config.yaml
num_hidden_layers: 9
hidden_size: 256
num_attention_heads: 4
num_key_value_heads: 2
head_dim: 64
intermediate_size: 1024
vocab_size: 1024
hidden_act: "swiglu"
norm: "rmsnorm"
norm_place: "pre"
norm_eps: 1e-06
positions: "rope"
rope_theta: 10000.0
rope_fraction: 0.5
qk_norm: false
attn_scale: 0.125
bias: "qkv"
tie_word_embeddings: false
parallel_block: false
init: "uniform"
init_std_qkv: 0.0369
init_std_o: 0.0369
init_std_up: 0.0369
init_std_down: 0.0184
optimizer: "muon_variant"
learning_rate: 0.00686
lr_mult_o: 2.0
beta1: 0.9
lr_head: 0.012
max_grad_norm: 2.0
warmup_steps: 200
schedule: "wsd"
decay_fraction: 0.551
decay_shape: "pow"
final_lr_fraction: 0.0
batch_tokens: 65536
max_seq_len: 1024
doc_mask: true
train_tokens: 363700000
max_steps: 5550
dataset: "wikipedia_en"
MLP neurons of a small language model. Each row is named by its layer, matrix (gate and up: input weights; down: output weights) and neuron, and shows model dimensions 80-207. Each number is 128 + 32 x the weight over its row's rms, rounded and kept within 0 to 255. Numbers have three digits each. A neuron's up and down rows have the sign that makes its largest values positive.
After each neuron's rows, "fires after" lists the tokens most often just before its 100 highest values on Wikipedia text that the model never trained on.

L3.gate240:128148212151147096124102123216147087163146138130109160140131112134131145112063032122124131181122162089131155144127127127094090166104132122117150124058138122137059115052138060146134186073079105213114115162132138175071131207098107145137152111150150158212153153155121123144156167093115125129109151138112121168151104154138171126168125110114104140079058160132158148068101165095131136107205
L3.up240:152139083109159086091165145092087114107193143138163173103064108099089097068162181093128120181050162109113171147168111173100168131117139150086144110173118149118081123159130086125147114124138172137081133143228165127092139176067116138099082108083142165130143178129109064163136181158107180117062190166177108134132093125156160036157122177164089136131125150139105103110122104132160177127101
L3.down240:148137144110115165130155146151130186108168173098104192140131144061085085118167082076158131108148155142125143177151098149140149141110081137120133129172122135121159138184146162149182123194192142104103113090177143144096144118099120083062128146128079090132112076164099112126087154134148178198032131120141160087113098120139185097130177142113160131182169076124125101111124068111087110140139
fires after: " (19", "il", "–19", "8", " 18", "–"

L3.gate13:163130121166124118128105104115142146105062133124157169166178114182105203105113099203125105099101131114097096107073111173134110069099131121160132142114129095110143216174151131092090196123090136134168096151145193111062197099166147057098136149102135072157117109136120098116140173156119126138149066137125150118130108100166115132153135099109128173183144142139165146074124136095092134168098
L3.up13:070144097066153075096130154152092133081092128090174164167138108114142146167073206065124126094073131142105099077099146135136074148101114106111190075138087164134099150097126086104186159108112154137162163153104189116126157074154095130092159151137111130118147143138110156082144087093146148098080192132141167077150096172119073139160142167130087110143108148130121157134139134141126150197143
L3.down13:152139144132147144150088104067076154175140087106152119108095127134185110158133189087136103119196127072107158096166139119128138172130125172079157138136131146179181100088119173094150131096094175107110104150173170123119118117058116109115124145082207149132173165153168154062102137061097096115081173111149123190180115154184092103155108094091115134156121138147148142180131137147095146201115
fires after: "re", "m", "ro", " cent", "l", " de"

L4.gate770:157157154066131143149101168105098098107187123203101086196167128101146247141131143165152109097080116152089122085191096138089166149145110140152107091102163109147115146082129110082137193139162153140154096149100133152089155162119142124137103071152150111177140109136128142114144122140126089171126176096095152094112114134114137145101142133113085061172140144113154166121150112149185122100087
L4.up770:114115131165107139134189155097151118088174062132160157098142109097128121111113157169113194064143125165137205104119139162118160193091153142124132118157147105112037133091116050107108075092122099133125118132132148103184107163140116145136113098114143155114113141080195156119057093086106128164096157125128147179168090105108140170099127088114103142150126094124172164118130107118162136154161
L4.down770:147167137109139134066081116175192144082153167163139127118132102090106116123094079086144121148079125114068135144199080171111144135148144208125146157149106156125120163114114128097129137142140081237124115129172194129078110110152051119128096137182052209115100132123126126159108131067142163112107092144119163169143115106117137108093104091107167096131203099087111096106098114087088101093152
fires after: " se", "a", "o", "i", " co", "e"

L4.gate851:154139100150133138108117156149062092084151108153140187102113117178124138133092174073139125128134163152128120123140120111057193152163128166176164144104082114172125090141210135133109113139110109221155079133113150170155106158116077098152124108093170119111095154177104169107137127134153076150106102113151139117162109171118151152080111152128127114110095150122141099124115090090123090069064
L4.up851:089131135141116182152155126095067140127091094143102122160092110161159098095133181140151095140107151145178104179133080108169141140092153068085143134107111123165168123119121153106171138093124156185152071167206094109141196137116078115112070131120125059197143138166115174086127142067198162173136182156137141129173117146112159097155106186140112139115130186132157157189173166116121106099102
L4.down851:113115130128081102130137109176130120224122111117106094088108132090122124105150143074154064156166181123141097167142116059105131136090149106013170164120103111126091129121162173159118107131072139097137127131169131139139132168125119133126099152173118096120172186122112177111105108111178164129131182165088160128142070087116099156103117156131137092132141142147150129163102027074123117076133
fires after: " M", " m", "ol", " w", " re"

L3.gate542:179157144122122106061124148116078131132092065125144086123150104144110164093081119090158108127101159122111161088144134125137107131114097181133108072129069143096095187100191097184139113149078061154100154200202074145094111133123116119101105141079130128167098195159142160113122202089083110084115066161087120146156083134183144112140098149141092097155078125133134087092109134091145096133108
L3.up542:133074130134144123135108166122113172091092112071110130223156139191114183127167153105148131118167121129136135079144137120168108160084115132151125149168162127144092132119136092127161170079147106137147117108188100154113114141097165102160155106117125141126142091104128145142168162103123147132136177128136133057096113158089082151179105083102093193116154155188104099129178089154118116122136
L3.down542:143189125109124083155116176178140111103111119141152118183108105131119112137126075064116108091134141111113155104134101085116116192141153129110130111151141154136142116161105154193126187110149090112096049188041082108130144087153166161166143121170152159154132099146121134142129154162147124079099144121086100171090121121126078109136153121174164106160095127163120082149131100119097153131140
fires after: " M", " m", " B", " ", "er"

L3.gate874:117137151141149148156100040161077114089136108133092144143083184143123115122149113155109126145176125126166129124122084084103054167139141101148114135122129149153074168083152130143129055115097115162119151174149161166117121104119055158174142082132105116099097137126109096149142180128211072145145157136152100113150147123118064080168101081159137174066138118113063081194125106155147196130139
L3.up874:104118175177115184136136078109163143130162136060117152106218086152099110106124045184095195082127068133163112138128170116154077147125106128130129106114130148150144141113102104165200123128201140121094134157130082149087141127111199024160091152146096132120125116115099095098101139099157083093157125139130148149091114129114121117124105152118137092121104201061148184095127158157090151046106
L3.down874:149136164119174161164138094164095139187116154165118139138129140102176184112115172183106080158117160142167149127117129103106091161132168073068167093115104207151160158148207156031121122165121119094100093089133123089124135147131162194117133159095110197085118173178089098123173136105125154161086124166109167109100122093149074154146118117135155114082152154175095130188132134155087173149110
fires after: " w", "f", " h", " H", " L", " f"

L4.gate796:152105123154113141119122106099111121092129069115117155170125159144086138171148180092210141138122090099190142142134113164059138137104113153072139112139235054062098173080156128069136097146161101032140136141144195109118128148104103126182177095119121100145169141138158198130081161115120152100155139104125154121154123112153082168107109150142195101104148155160140093107170134150145127136122
L4.up796:192111135098130152116191173089143111134107086170105172139127102143064166095098180223165096097105108096133141100120073087120118068149110135121115146137107075131145128079184106116190160105061111143118128183182146177101141106131100153133130134120150122111144138097207150079185177115105124085106150166113072150096193142159128091125106153092108154135105092162106116110103203140139131123121
L4.down796:175129091129130129086076178065083084162161091110127126119103124155085105140132161166162114084130185107112144101104116141171156145105124149075156178118094164124138087141136173150108125131140126144142095162089089146132113141131200090129130163132152142101091145103102098114132127145101132170123141063137201127166114130074108146111120071114094149123053073149191110157143144114109092123121
fires after: "o", "ro", " d", "a", "er", "ou"

L3.gate559:102118127122143082091118127102109108175158151169128064111070150074144178121116140017121154158134137096163178085166130191149048148055099171141151146112111118129142110086134138232111132119166144135153078108090177139108110143107117121139143202095150133169140182093181142061161152156118179197167227108121145140145167130098146130155105081147111143111141149134117119147173139147155148152119
L3.up559:135133129185078120139178140172147091151189091137099197089085195087139116148095136116188125119143178147126139138115122184198166160116164144111152128053091112093156123129135121098128139105101130114136071184089130130101153161099132165127087185177064183139146146146054105101143168140143121117096141168135156122108176153183187106120112142151159141135139161148136127095140050129158116121157
L3.down559:116051124159108124069170123140132122066133143193117089142131073094117110077160162124138155157128136183086131149158114103141131164111124159156159120080129080144133191125138172125143126131151132115113158128126079139136084118133108071105200196168147137154145134189121177125188120146099084220144136144172120124110115114106214158169090133110119169103126088119125141124160138151130100074156
fires after: "st", "–19", "an", "est", " (19", " T"

L3.gate904:175111102126122117138156123084094145150094102116185157088134120183145129062073116173131110120146137071120144110120105106083095117129110124227137102154130124128169096122190168107174254120068155139144147131095144106119101107114151136142112120092142083108122084154160123114120118184161157160111088105087136146186143163201154113176170135151165160139119093102165119147101095123186193049101
L3.up904:161148104126150119139147123139134098157145043156125085098097112137076094096100112083144112083067151135127170150094134123038130120140104121120063126147119143119209131073112173137177079044111175176132151124120121153147128146090135118113135121121078137135139106140123104173144163153122153081142085116063138090119146134096112147087045218101188128174161122162116133076103139113132153165134
L3.down904:104130100100119109169098129066197219067107198147129129170140088101161153169172119181096115152156117112167096110104103149156116080120110102164127151107128143143104069172161132119118197155151187120142122159121134122064100093149147198139126125105116166122098107106150151121130149099113112185124105127125158121142138093134134071166162115156070141087120126137156137101084139141139114145094
fires after: " res", "olog", " s", "it", "S", "."

L4.gate469:089096129135130088134130162130127121112102118084112128145126156076179150126062061072106124133142162125089127152149122108147123126141116119147077170124173078142119133166157180146167169087153153118126087090153177169117137113089160112131157109113090124137154112160189141144153158120121056101069152111083058072093093187167133124120112106075104124134141092077095134089154159141197172122098
L4.up469:183134119080089076117115085137099143160135143118099164156143078145102159097107073108100088108112114103104159147064113068101142122117168108095111155123082071129194169124144137115137198105177161046087135134154087137087098106151143107103157177112106122120086174160107141178115129149116109118141175168047069124161143122116080157123096142093137134099113127141152112081142162140175138149121
L4.down469:141116151116118087134128173118155204127121131099140127138107143091045142116120149160133091032118149135085046117077142092121099158123110095106167111158128159126143092087140088194115087129106162095131105124140099148155130135129086140138092060141173121075106102107160169102052131101132123106120102133144171142126085136122114118201176201120073212151093128137190148140062178068159128135171
fires after: " s", "us", " S", "S", "ire", "x"

L3.gate346:083152155110151136107136118064158126167097136128153116165092131145190146132137137087091141103158119098072088081167147158125113129091128147115149147117179125113092121144119167157161077174142142147092157169113180104121160156090146148167174074121143144049134145175067131169125130109160090125082116167054141150093184059132069120157146160125130114119156115157139088157124107155139149104102
L3.up346:179101100148091091176146098124168093099167105159107157144105183125074110183102100127108151172190088125128165148192169127166035078163060078150173094154130152177061132110135146161177137114144168100119117149132195086133129146158133119167124183154106138131136110108110168157131154116141088184219165111168105182149103137148125115159173172104156129138152158158149191138152179106097164111132
L3.down346:136117107140135147135115169068089189106142125148138108131187103077121141084113154149146123155216168152131139068141128137137181093084111126153142128111152116159144123134080107113092119074091093098119145157168113133140107137131118139147148183131155137101084138152117127088144156127074204103167128163195194147143119069068135114089089140118180132085075114102129148154097147051185126158112
fires after: "us", " S", "a", " h", " H", " f"

L4.gate212:160120100057085152171158154109145134110100111149163092160218113158157152114118203172152177159128163113153121139127171097083108151112076156103170148133126119115111130127158085197108124120103139097109099143113125096136144096140069120129153111122144137140148103140111156180109193086116135175206125142199078100193210141105133194171142071111140102141130121124110159091111156168145095091129
L4.up212:138103151062170132067144130089129152175164075192061146170105083136104106137179151127064091081184134061147118143088149119173063148122129149171143139127167137111151185128159123135114087177115083108131116089191145149113122134132171129070120098086151055110121094140143105142168130100078098098119120115088171160150148099129097117163162129116131125109117108123100147164113147097118077116148
L4.down212:137120161151127146120120155102076061078150186137147166103139125143103093106152145144066154139129100125160178123086137110132051148129135109062126172160118174107155107100125135112088135128098136142114154131159084103158109140168171161126112081132155148136085080077078164129184109144097193127096098177123095163139102131110099125105121119185207160144126107131106094138154094107111177121141
fires after: "a", " P", "T", " T", "o"

L4.gate233:215137157087177120131139104138099122199194121133174070147125086108078203106058159129144226168088099133140112125156174141138189135101109110163126124144147119077160117136184131131124162168122158143096064121134121109128124184063114152117072080094105182156111099117146132143109084142133164137141107104170158113104126109096171119158132134109128060130125121114125141118092160194079140104156
L4.up233:151149136147153141200157122079137114156124119120097133166115106094167118148103192128162128091145121148134149149102177140077139100108111168082142162121122116166101051060091137119105107164140175125155139111158134103168114127127118175135097085107091142147128107137136185096126135112177176139158128146084129170013091143115035150119173123129115125116118165132166138085132104120113098106097
L4.down233:135154081165108091118090141132143174134117077123101034114103121120238157119179147126047152127075147132115171079093081160088172147165138119122154084172129075092044155120176116079058125081151099142160068095092091160133096077103127105115110157102118157138109114188116139068145067115163112120114180134160139147146144113197136073185132146094138134147086086150089081104114119162121092146131
fires after: " to", "C", "==", " a", " com", "\n"

L3.gate762:122169127091110104185127142038132042078081148119162124168113043079067158142149154150092096084107152103166121134150138123108115149107160122144149165103066109157121149125145129086070120088173137109075136061173114137104102158147097115163091117147153123109098134112085140120095159114123169123145175088045129167134121103066095124175145132126115128071154067156147141154109095119104139111097
L3.up762:169132096060176155144143117103174130113108119159122113101139107093128101078148169109115109111164059142146178142161144076095108138152080140158123129136115145161126157144120075082110103081123159124126083124158114154113148151185109165182100123082171108087087119075069108142130114054070166175116125165098119169081102111098144152178162065168150113114116108131130126123114141117170103162110
L3.down762:085142113123093134112180152108164120120137126077119155136142158114113199167132144082172131191125182060169100186101119186130083073111146088088163166119101109120120202125194124167133174145130120152100126094112133104127117120170069163212068097119101097154110180079109152157079117092123130135130095158140176160078118092059153125147183128162141045131159095094112089131161130096133126159107
fires after: " se", " w", "o", "le", " j", "w"

L3.gate701:076125135170129171153147108156088161081150146081117127140118138133127133113133135119091139185131151137124151148104106135159136147133148163095114073150135124128134041126160153202113192104160104198136164109157102169142156196138105115087136108085120101173110099105145152173106162133104174166159125092161177074178156158133090145114140151085109133207104126119130159171186159148120145121174
L3.up701:173200118144113145085086119150130169109204138165159113105098123086107135171066118114068126164111142106099064084133108130179143101130143161092152155144100104191098141157120169108095105053076171131155151119117103162153136065092090107102094140097110147094164114129170141171145111108112124098115104192128156171083072123094065148117127117141148110148222134081115147119104095180142166099185
L3.down701:072142094123180070125114138107180128140130214159140133118166113086137127142196118070144075103168162083127128158121155111120137144144123111145141164028149149048107094081155122129095126086132113129132128131071127096184140159110130157073134132129106131138139126169128154143150102117111147145092132160120106129105090125083176119101117156170129121102076099107144074114085117135148109155127
fires after: " n", "ic", "ild", "ory"